{"hidden_act": "squared_relu", "norm": "rmsnorm", "norm_eps": 1e-06, "rope_theta": 2130.0, "optimizer": "muon_variant", "learning_rate": 0.00427, "lr_mult_qkv": 0.4, "max_grad_norm": 1.0, "schedule": "wsd", "max_seq_len": 384, "z_loss": 1e-05, "dataset": "wikipedia_en"}
MLP neurons of a small language model. Each row is named by its layer, matrix (up: input weights) and neuron, and shows model dimensions 400-527. Each number is 128 + 32 x the weight over its row's rms, rounded and kept within 0 to 255. Numbers have three digits each.
Before each neuron's rows, "fires after" lists the tokens most often just before its 100 highest values on Wikipedia text that the model never trained on.

fires after: " |", " No", " on", " On"
L5.up1605:212085142071093053121137152100128087102154133114130097117137060142103065212125126086129136171107140206103126129091065061095048132099155108101184111045126188117144128143143096138185158121114096121122181141112076149175106189133131140127174174130122111155131155106081176096103097113151168162158141067189134172162151094090114099150120100136104142118131081104124168199158140164151083167123

fires after: " ", " ("
L5.up486:121145138202180123173154134125127114123153111124155051141124184144132096124094132158172149120116135121190145102115139182173108081150186088160088151161130125118111132132121135109156170167134112157132144076105141134143050140120132140175195099140173084133102112107131124111106137120106145122126107161137119154146124144134092103173140091110107124100117165132144150133129084157185134070126

fires after: " |", " in", " the", " of", "0", " "
L5.up910:073120113101125084113105134117052114152184088162163084103103168083124204186142061110110195173125082143115057194156183156124092150143167158153109125120139107150104178092107114124118135149159167131149127120104108074084143176093164189133138140155124158118132105161072083135140110092142114139152148110098136095090100156121204124151120172133110101134153078179155184151137126103079177108152

fires after: " |", "',", "en", "u", " O"
L5.up839:123133194147118100117140102139117146101128074131097056118098136146120126134177171159182156077093145098153114091171105133147178078082167136161124177161111098093085154140136184196109125140179169139127091151126148133077157140121102097179134150149151080041098175125116116143104130080144144097163161152189167172104134109120084078178152185099147179166118094181091117141135119116173118142140

fires after: ",", ".", "\",", " \"", ".\n\n"
L5.up293:115088132148064144117099110097158097146196146144159139141161203119150098115158146119156111183057158121114090124107140153123092101119144125142120141164154124110159160158146137157165140183147220095130120122145166164066076094183124109120209129121149100106126127100128118113088118119052163069158129118096119116123143141190135158141146187107147153102086125150100110076148129099105168119134

fires after: " –", "1", "3", "2", "5", "9"
L5.up453:202077112087117130175080115170151107161119111111122205129126157100131147123160105157142116078134151122123105137092142140129136132094083088147142126145132131121126155119162116171133129197151108119151161065178120157094134135128104119168156124177157111111155116048101106170146143101136145095152093184127091099130114160103114048161140153124131115137174078121114201154081167127144095135114

fires after: " |", " /", ";"
L5.up1201:163193082133140134124122100216112127131145127136189057217120113080103127135096130138148096171130162130099141141090127142159141071124128089136039149186117135112141104144139153180141143080115166143146148086138114089171094096152107094116164103151106088088188087141111153114119089113094130112102153095145107119075106091105151169096173148205113159183060124125091083099129116133105122179099

fires after: " in", " the", " a"
L5.up1083:152122114194100084112160108068062087135118163079146146066143189103175135073220120133090145132129142172080231155081122184136086201121124099135143079095121130141156180146136111147099117109108057152170159097109127077139144148136155155133143191160186138137118107182135159099127134137106124127085065088142161107143120115072132038111108123133164105147137162146127146187138083127170170111100

fires after: " in", ",", " as", " the"
L5.up786:126157143169108147107089089135163100142101135147153122114111127119167132118092186103156161136100181107113197124119158115116123175113148169159099130140085253149125043124093082109151184143146130130186101141115112113163117126105130074080070084141139144090158130137144091124077101141109123122132123160146115162107156079139134184097160140114198075109054111131216191125085107134187128150109

fires after: " |"
L5.up1651:086169186117109105122077200146157131106149158131127119136117148163159170130150154128115164172195144091121148115111151062136099108110143076145128142164103129131066115096135140124175125116159157168141134086125113146133180115138123121142180124165082114118169130109117143120183119097102097185126188132099068117065116175132136132078143149090101188104176187168050160157124127122117186157116

fires after: " ", " #"
L5.up330:094202117071128133073133136074088123167153120121145165167109145089131141124155104123139083150158127183118123105143138167115165170150117149174102127151159119088129113131115152184122163107113106135143135094150110137124137113149129186148156158178115157164098100101125205160105118145073124155100101102067092115126130123146137091166112136112090174154178109153134133199162121150138134170157

fires after: " ", " |"
L5.up1655:085096112167148120153103141149076130134107163125038172104109124156180138200079132093130090132186158162156071099141097110152106109179159169109088156107079161116117155140154094076114128065147157066102115119156169172141107116134049187124139164108108135145112134204126117133142062122137138159123130130139088112087150209174101092108064135157170088124116078145118097153123123106133141150115

fires after: " |", " On", " on", "|", " January", "aged"
L5.up576:159120133097098087074066145093104156125100148201161174120176098148172170148159105163181134097112114137106120081207121101133076144139155147161173133165116143140110161122131172173087143082170104071165092096120136097120067073093149139149138141129141174182114135199119129161110113148201149069148145119160171181189157142069174130161090134150098086099156096156157177147114045164085172117099

fires after: " |", " "
L5.up673:143153137111089175135133158169106147121135144086065152086113095147111146137120091071143175087117141183146053165123128149147141148144123177096201059151121130117123163086142155177188220119077110136135104088092145144136105093136150068181166122133117074080193099122111109107108056105146152105141146080095178097082165161140144121145101123107170135087169102112152153171114102102121117153111

fires after: "\n", " |\n", " ", " Fresh"
L5.up1110:077152095137128131119084180118093077154148116096106174078105144125117111167157082117090133114173150138154122153090083148119134121120144149136101130148160115166171131166090153128097164112085132148109109081121145104076059134134147154108160111131179097117139152130166135175086120194145101088116147107143190102102103124177142119139124127117095129063089160135131155082162121177223156171116

fires after: " ", ",", " on", "born"
L5.up1367:122122206062117097119170125029109150144065093173155159053142121125094130109155131136145113126136191164082207161079125160149104154115115170198104109107152087144067081144078127167121139129142111146123227096094111147062099146121096146099075108153082169109117108141094150111121130161158135113170113132114112127091158146118100152096128101175159099097150165117197161140084181148114101138156

fires after: " |\n\n", " |", ".\n\n", "\n\n", ")\n\n", " de"
L5.up320:133078143151105086128126167135115140096162071139117154190144111128122172138147121162121093095194046081154110183108156114139095187089136163094080100161117103142179194100116112110147075107197138137158125144148120131196154091123122076178154129157135150144201124141141128175147097191129087093124035125196125143136172138088066118164113132131138109070124119126075147116143125129157168173134

fires after: " ", "/a"
L5.up588:170172180116118163152160101124156098088142172039118141140134094185122125083109156160161186124129112123079128150167142132096164114141121110205136113156137147155107134144136055172072113033176116144161071086111101153151101132069080073118116102096162098123085134157126210108102163102131158104162115122161087105095115203123192191104159127104071162101091055168132100142136145080201159168139

fires after: " ", ","
L5.up1300:121111151133143141135138116169151158172171109107069116126187140158175156111118112124126107125122153214123145063105129143134162136125135147113100134112134164145158157129086164101081161094121145128114085149087149116077108145111118161085137188138206101123147157115127153094122151099154088096138161109131115159095143167153176149112144157099138136131080161122150122096126160098175096134132

fires after: " ", " (", "200", "ur", "–", "186"
L5.up797:092136153161128087078136160181147168080196116085159060129140175110127139092147192193121123058097136162049103159083120182120124113108138133116159123083092115119147123126073169139125112151099142130098149167112141098102089155134121147164176157124151148152061175102151153080064072109161151139124138152115190138134124157142125134160104120168114143097079082068127186104167144113120084057098

fires after: " |", "–", "|", "L", ",", "th"
L5.up632:064121102128142121155106145124137124034103151168125121087100086113142120147079141099111052090091166110165136139173094129144198165157129094093074150149158167095089129130123140113120076119164139097134168120164181166107106142140092115096155151098134126106141109152138164172126166140151084196145157088130090126103187148125115035120147116114101126147145142067112135116126149139128134175134

fires after: " the", " on"
L5.up1595:156166114193131152145144074145095063186100171122158123108133152096087081151109154120107191106090106101172091148120200143096197077141159131147159129097193130080133084138154131134146127112167086078113082131150142140131114162172072118161108162145132122131110152157082166154080122121091105079109107115183077144023156145115175096090155159144111130114114151089138157136104104127079193143143

fires after: " |", " over", " of", ":"
L5.up8:136117123173191179138164165099149105155139168085095161175080120128125100167165155119119190101189077147162137114098112108153134092153134116147135111153162064127088123142134129132212119078159116127158149134144110150076124138111138185142184128178136124081141097130100182094105087102075127105131136065137132178110171119160098125136116198116131147146124161092101124117172137103130140102120

fires after: " (", ".\n\n", "\n", "==", " Fly"
L5.up832:116113160090142099122104107104085191101188130130095152118115125128119114135125095061135121221152136138078133157111155149075111188137123168140124160085150176106110151107157092137181119122130110155111132092076107073126175080092095124127090087123126127156124125106162075191104142138123144138100139056133176113129163142118111103166189059149135175117104084154131147161137152142108099105141

fires after: " |", " is", " +", ":", " −"
L5.up610:074125126148135074090188132120087157135128112126121118139121062149093093074056046107146151134136103142118113133140166143126145194084132144158071125117149118143186120137057149122096168108146141088171131134119120179168133107132054132122129134057163092092153168083144124147097126125143101128069114136162139181165095143136115198111164096129155099142100136147128097138121097104090096130147

fires after: " for", " the", " ", " a", ",", " at"
L5.up904:113131115121113159140166207117138052135112170127153140162091128185142121163123100100114188152076141100117153104108143101122139220154122133156120188120155103156150094185157175136152152109138132158119192150112085101136123151206201173122164084098112093128090105153125155151101093104126144048109071093121044106147074117133152159135175108118123091126176112128105146121075178107151106138104

fires after: " (", ".\n\n", " \"", "us", " ==\n", "==="
L5.up193:163131134076135090128181091113116092134180148084110090165121127163085130089124148222096138192161121152056066105060080108102153144113189122095131169141171195070171169117130152083165164136109118150139216103125089116138127123134126146131131157133147080119128173121184090152073132099141172097103125125118158121122120100131138172149073132115126148190067098147112115113099121081151116110116

fires after: " It", " it", " he", " He", " and"
L5.up446:126106157130118133102135126102078099086178051132146130190149151101117150154098120146120148111128210135135122133170124112125067089079099179162183134104138196172155137076105111128119180088139135158158216090181131128139094126184087134180139143110085170140097009114157179142135141121097158184143065151117083137133165188070183163074125104090138122077084128155185111094156104101135121167157

fires after: " ", " (", " Rosa", "man", " the"
L5.up1242:113147156123125190110144146072144163111199115115060086131131121160133131098128129159100095204142149087097104093144156146132144111111091120105114135059083145140102118121086141144124138101174108176173123131151149158106124067173132148200089114153137117180147135117101068132077160170142123123145126147184189161157076153087071139095103181137131099107177153129100116176151105140168115167089

fires after: " ", ",", " finished"
L5.up1290:102117165135188153153162082133137171117146174113141167168172187092129109079144141106129135115141145121079225171191141129100125122132170136112129092074213114189055067151129150211173124152149064146116169140152145083130083147217143120172093109089148114158147156099190153154066160141060162102136100116087131163138112092153122141195128102144140147057152107098154132104114116142143124136143

fires after: " |", ":", "\n\n", " Ref", " N"
L5.up434:092091121125186101108114115135141104116099079096135153146123152162076159119107119185113100110169121139105085089131140099170097114115089118136177102114112144122144094111071104126192105126153149112113133122159097148165137112140110117111141157130152135114150078177099144119160154120084146144098150042145170097155072181122104103144108134159079072077106099103097113085096135136087123123058

fires after: " the", " United", ".S", " New", " York"
L5.up181:109142145107086080067163077120160145111106125172125125085136137143149064175142175135091108130136214157147104090112150193080159076126154092140059136161157140137099071086129067127187176146136135050104137154064147147097128094110129120108122131131080198174153181059127142157116152118106130130115093105118114062132126141114127163167133152082150131165130137150136130111112109088144134066200

fires after: " ", " (", ":"
L5.up1282:065106101131062124123141172142122157132170116171148099067133161143209147114142114078210155132136178087179146140104110169143068107077138141153102131127124128091172116148136156130156142104128137143114128077096130134132141143121155075108182119095163108144098122138147161101103098119135132110127102178146161147143090147187056183132140132151179171126083082131161164089142146096106074150147

fires after: ":", "–", " ", "7"
L5.up802:083120078136137166138139145164086118068170104169131140109158103168157129062075105114098134094072102122125139162126100079072111098130149129162102117136135158150136129112130168136135085127201118148186128120170146108132160135084100127139171110092190128066101134143154182115098169139129130111120104181068123098180127120076103135129100089140101150151077166168124099125143106139121145154140

fires after: " ", ",", "201", "200"
L5.up1622:145071106132126106172099097102093139157108182123169138095148094101108066097193164109056086133165100122136093124122105098090152106131186138114070133172174099126099092153125100113134092156160103097108149117154089123129146139120134202123162154101157084092168164145066115132113166117131167118144148102130067147169107113082149134159161149103116127128129118140119046127197081115083120115175

fires after: " |", " of"
L5.up1319:153128083054114155136123111141084171149138115132107073097139161139144105122104094112187087077058106170135172141126132134148103089134179137169198072069155167061129167079145193100136116139112124107147085123139109086165081105130138130119200136195104148135146196168075118089124143170140123171150212060129133162117080119174136095126117116126152169108124154123174115123174163112145078129131

fires after: " the", " Ministry", ".S", " United"
L5.up1425:176141113123064136093194066133173100119176114126115152145095178128064113160085112134117117154161118105124076146092210168141120200106145139144226156191158166102142138100079109156184130157123082106075112194122120117113117074139122134117116123117150146187129130071168157120091165109135132087152116184170133121150066162125110069158119116134113166079152105123139122101162177177138114171209

fires after: "2", "3", "4", "5"
L5.up749:115143153097073170128172109131181098093171109130139140081100126155146121104184153124065138167147150111143084168092136175109119089151074108081138143112190085147132078105107085157103122116120149080142126146167098122122106129136084118113117167176145070137159120086133118115137148133057110099143165163132098085132081106147132075175186138088135049118127132099137226145138130120169077094121

fires after: " ", " |", " ("
L5.up1389:095092157102082125107108162125112120082127131129134108114129130106166154110126174093162140140089112047133152159155189093162121100145139119140114128092109078197106097161142107187055088119075150094121113150080108167171122067182095103102147153096159096163105159074144105111114126100140191143114160117130108101134112136180102121160109161108154149145155122137136118149072164110069073116156

fires after: " |\n", ".\n\n", " ", ".\n"
L5.up1224:123098179149105117157120105166189106148194154126132184080116155109087093051170141165118121176114120173071113119137102112127068133128067179102157179101073087121115099134054107163166149170138087091175145089184157107200118137144058128167088115133082103165158135096071157153151071229139155154193073155173135176093095046121157084118164134099160157093114072170109161109163101136125089152097

fires after: " ", " (", "."
L5.up957:165142152111087138073164132153127142093203147051158098137147152124105105140157083154136129160099206156106127110060106097107120086155104117125138161198148181143126133144105108141123195078089193089157144128166117093119116111199147097157125173097114094100133148056125140099161128103087145061119138132076146182096088087110150134148149104102128071143186108124133144095134139124136173084205

fires after: " the"
L5.up734:165118091176113162093128119140121122127125142113119122138140128075137053158139185150134133110142127102063065081077121086097094142141158117223101070108100070100141146142079152150103183147128161133151130083149106134133114111191106132066147084140144132083166107063161140092139144094160132129132158149117124114160150174121155104144154180061145062139148122078053148158112128112102107135139

fires after: " on", " at", " the", " and", " along"
L5.up1645:096150128154119112103187081215079162142188175092124167151113176110078112087139157122142201131086132128149139103124118104111145198177134162152125107147120154145165079115173119108138192137134181105110159078210136083098100126144169125161152152115095100136111087139152192091089183097166110136110093136145173124130116180102125174154104124149163091176161098173126084166134108169125165107170

fires after: "3", "1", "2", "4", "_"
L5.up1359:111179079112159189116074087150126131159062125112134176125163149119165088149124107148130106094223152128135109140141132143152133126187124112155095163126101090173141132177145117128147146078175141148069109148103108076102116105186159086138095093137135192164106118183190117135164130105112137115070129164124095121137172173147115106164104161094120098052118067148199133135196152107110170147099

fires after: " ", "–"
L5.up1345:144110138100092172128081145116110147097130105163148119095197096166126126121177148103063121092080138188152068144088147114120116193141117151166096096167166118097153138159097130143113118124095126105148186141171144176093124161111060163168110128175094138133106128096141145136100119126133184109065047184098085148179168143136095141134109092159125122120103152193122098109135103180191115126119

fires after: " a", " the", "'s", "2", " his"
L5.up444:175130100064119158087139115183129099145111097157100131090186100141149125129086118185062109090142155111099129173137109096131129117149162140146133145098104125155193122115143179107114132099094158138132124127153110110160151145142113109093096084162137095162134109101123121089093176139112161133089152141124133146065162101148052071149175130121124101086145140190092147176141111108131149157137

fires after: " ", "0", " AL"
L5.up93:165170097109122126136174089147106142171159134122152152140140169078134121157111120132186190128108135099115145122148127143111079115182142129147169090104128123210128145171074154126167150144160191121155197136064115060110124120124089167164125144084120125191123123116126148121105094112156081150146101080098150069124101185137068135144139129150083091102137149146130117132118145146156169214159

fires after: " "
L5.up1625:171068115022109144156118109140137113151182211120112119175160099164078142104160057127127098154103182117129086168165142109087071099108157129124071099134158155134143145155130098102079075084111065077089191138128078117093091074108127125062091076122180167154064052153113168164126107183134178131125137139102133079153123165147156176124120103171111146159072090119095105154155166132169081117158

fires after: " in", "In", " from", " the"
L5.up1297:147139132093196180102101102060111160114144140156168110124123132133081131120109085093086124128182141164169118149141128150130080136111153106156117198172079172115127138144124128165145085104189163083158112135214094127122135118148097110164121104130168095151174176174119151101086119201118054099157137073119135156082082140111146141164105101065217101057155112119200123116101139108136101104155

fires after: " ", "6"
L5.up1606:127105132123138131118157118096128087123119180107094098164096091150059119040065121189166148165204119127121120175119135146164092113159126156118158129133141064216135149109074145130109139130139144157091163103186097121092131109170143200201111117149097181151123122115111158153174166105181079144133171107096094112160130162089159162152147194122117109207073039125146102200112135142101126148146

fires after: ",", " ", " is", " at", " from"
L5.up1578:143134122107167171078147162158125134110113135113130073096106099148128190124137120140220092154157168145091106141171106134085184149143142101138124121156132199145137138129138127160115150151099163145141199200165112110099121106114162118101091139170088189138141080120139146109110152195143130136230072136137166191158123164079102122160129149117118152107124134097134148151069157114144152147137

fires after: " |", "3", "|"
L5.up989:108109045118145169138131150172105166075121153134132159146129136082117063153157112153155150155135074160157113103167115139103123168137092131173138136123186078183096089139151152152154099135133189144099144127144081143113107135144076083144160063113125103079062122146168115105092100095143140128143146091136088136116124078081098157148161138123172148122129129152106124156096151093092113168080

fires after: " ", " ("
L5.up636:133209136138135139156090119163124094126173120126118102077101118126148193126116123116125134211117154091131073139104092131144135209066114109216186141158116161185154191119120130146126145182095164065058155158098125136119155094120179103145075081115128132186118138154185105120111114115087122114147110118147127193174117101107166152079149083135119170104150121114046149123174123135086092137126

fires after: " on", "On", " an", " On", " December"
L5.up299:131178123185125080100126124143141118165127115128132145176113114135136100094121158169075099093119129116171055134070159139049161172190097095115156169121112127079171102056128109113109094152125171074140068092105110138089115131146139175158172182102127119130106087130134126098104109151138152177195118128137126155168131113077169136077048066133100084089167094135113140119110102079131157140117

fires after: " |", " ", ";"
L5.up1641:109096147137121133083164108133057156160140142179154095080165153173127156142111150129141118124095109069077139089132074145192051148109152105092186105144095100107047124113133122108116125160156092127111086112098155103153144124133082140126090106099158166125145113068031128099135173097132178162166123091127158096133063129153167094108153111150147143108099127138157091104114130103167111123077

fires after: " the", " on", " The"
L5.up901:168103067169143121122133120127126165139131153092091145096171114127168150083183145144107074090117156137115095079119169113149070156109150084180157116114164140100113142144162103144183109195150163115116174166153139105155087112114134135082111162114126126105132169140065164122107182077204086130162057134186186113172131095163181138127078152102089099128112109166180153149071114179160081169137

fires after: " (", " |", "\n", ":"
L5.up696:156115166068103102150101116155151091109104109154110143176150164122103083153154114113145100164102177093107119138036147119125100131082102172174092050157140148103106160093122178126058131195098040119151139145142157145097145133117166112118101112155092074137127204140086130197135102094134119084166178107161195129102170188091120079105122125086153160072116125178123135155201142130139153123114

fires after: " the", " in", "In", " In", " to", " |"
L5.up375:175126100163153131079109160115113168133130184157113125103138111145086099094152124180101140136140128146137102114158110119131103117115179165111159164143109130117095107136105087101146125114176127151119137131143158088146136077137144119141114079173174154111050070175128136168126132188173133126117173138154132182094152190098073114103139138126154114096137141070132133070135160126163146098078

fires after: " |", " March"
L5.up333:110065128130107124092144148108091060109088117168097132137150161142141119117140095104136171136116116116139106150137147131118092164076141167173150115099153154156134145166139162123143126145229173096149105065143141141093206125141192094084139170130158085137117059120083127118151169070187104091150113152127117100111107113199175097204086058050194143136145159104148115120143139157142082147166

fires after: " |", " on", " –", "-", " On", "On"
L5.up554:067147073129112107078103155155123120140135086118123142186107121153153155097133197082062136081189159098086079155213154185062106128113121111074201139084095154135113088125086097182133095113148140108171125064104125101135151107112110148155085125136162113123149108133084095114144131116100121138157126098136119125181166139097131123112078135112127096105078132106113154127155084037174092159086

fires after: " "
L5.up1141:073092094157103131128135129163152127162105091127138118118190118150156162142147120106112066079092110108131132145137183060131135099078115080095101173099139186068090126166155110111102061127151140104182113131135169176101148111144175106179122174094139133092110071097129111179118111135121118131190116137121084048146156139156183080154125130087072075134133078155112121161131144149129143153168

fires after: " ", " the", " a"
L5.up1013:137146140113080202151173110141103152106194101079150132119092143149133139119179099110091187189054175144093142175100136133120167092139173123154147122165132120124171110109146118106123105130077128134142122122137101102149097103143118138152089146165106150165125097108185100048153155121117123079206127138141075087095106159133158134083131122071150143187186109135160080123166169131158098087185

fires after: " |", " –", " Airport"
L5.up1231:172113108147089124069157149168148101119184122131102134149181178117130106135132185187153104203128118162130151124145133095141110137145161175142198131103111111155153105187138137153070110133135166082153120163073163107135111093137086226141065113073147120098118097158071120095059080112105168075192112167220091098130125123159149131129136207123163169190120095121187140078176140108143113113115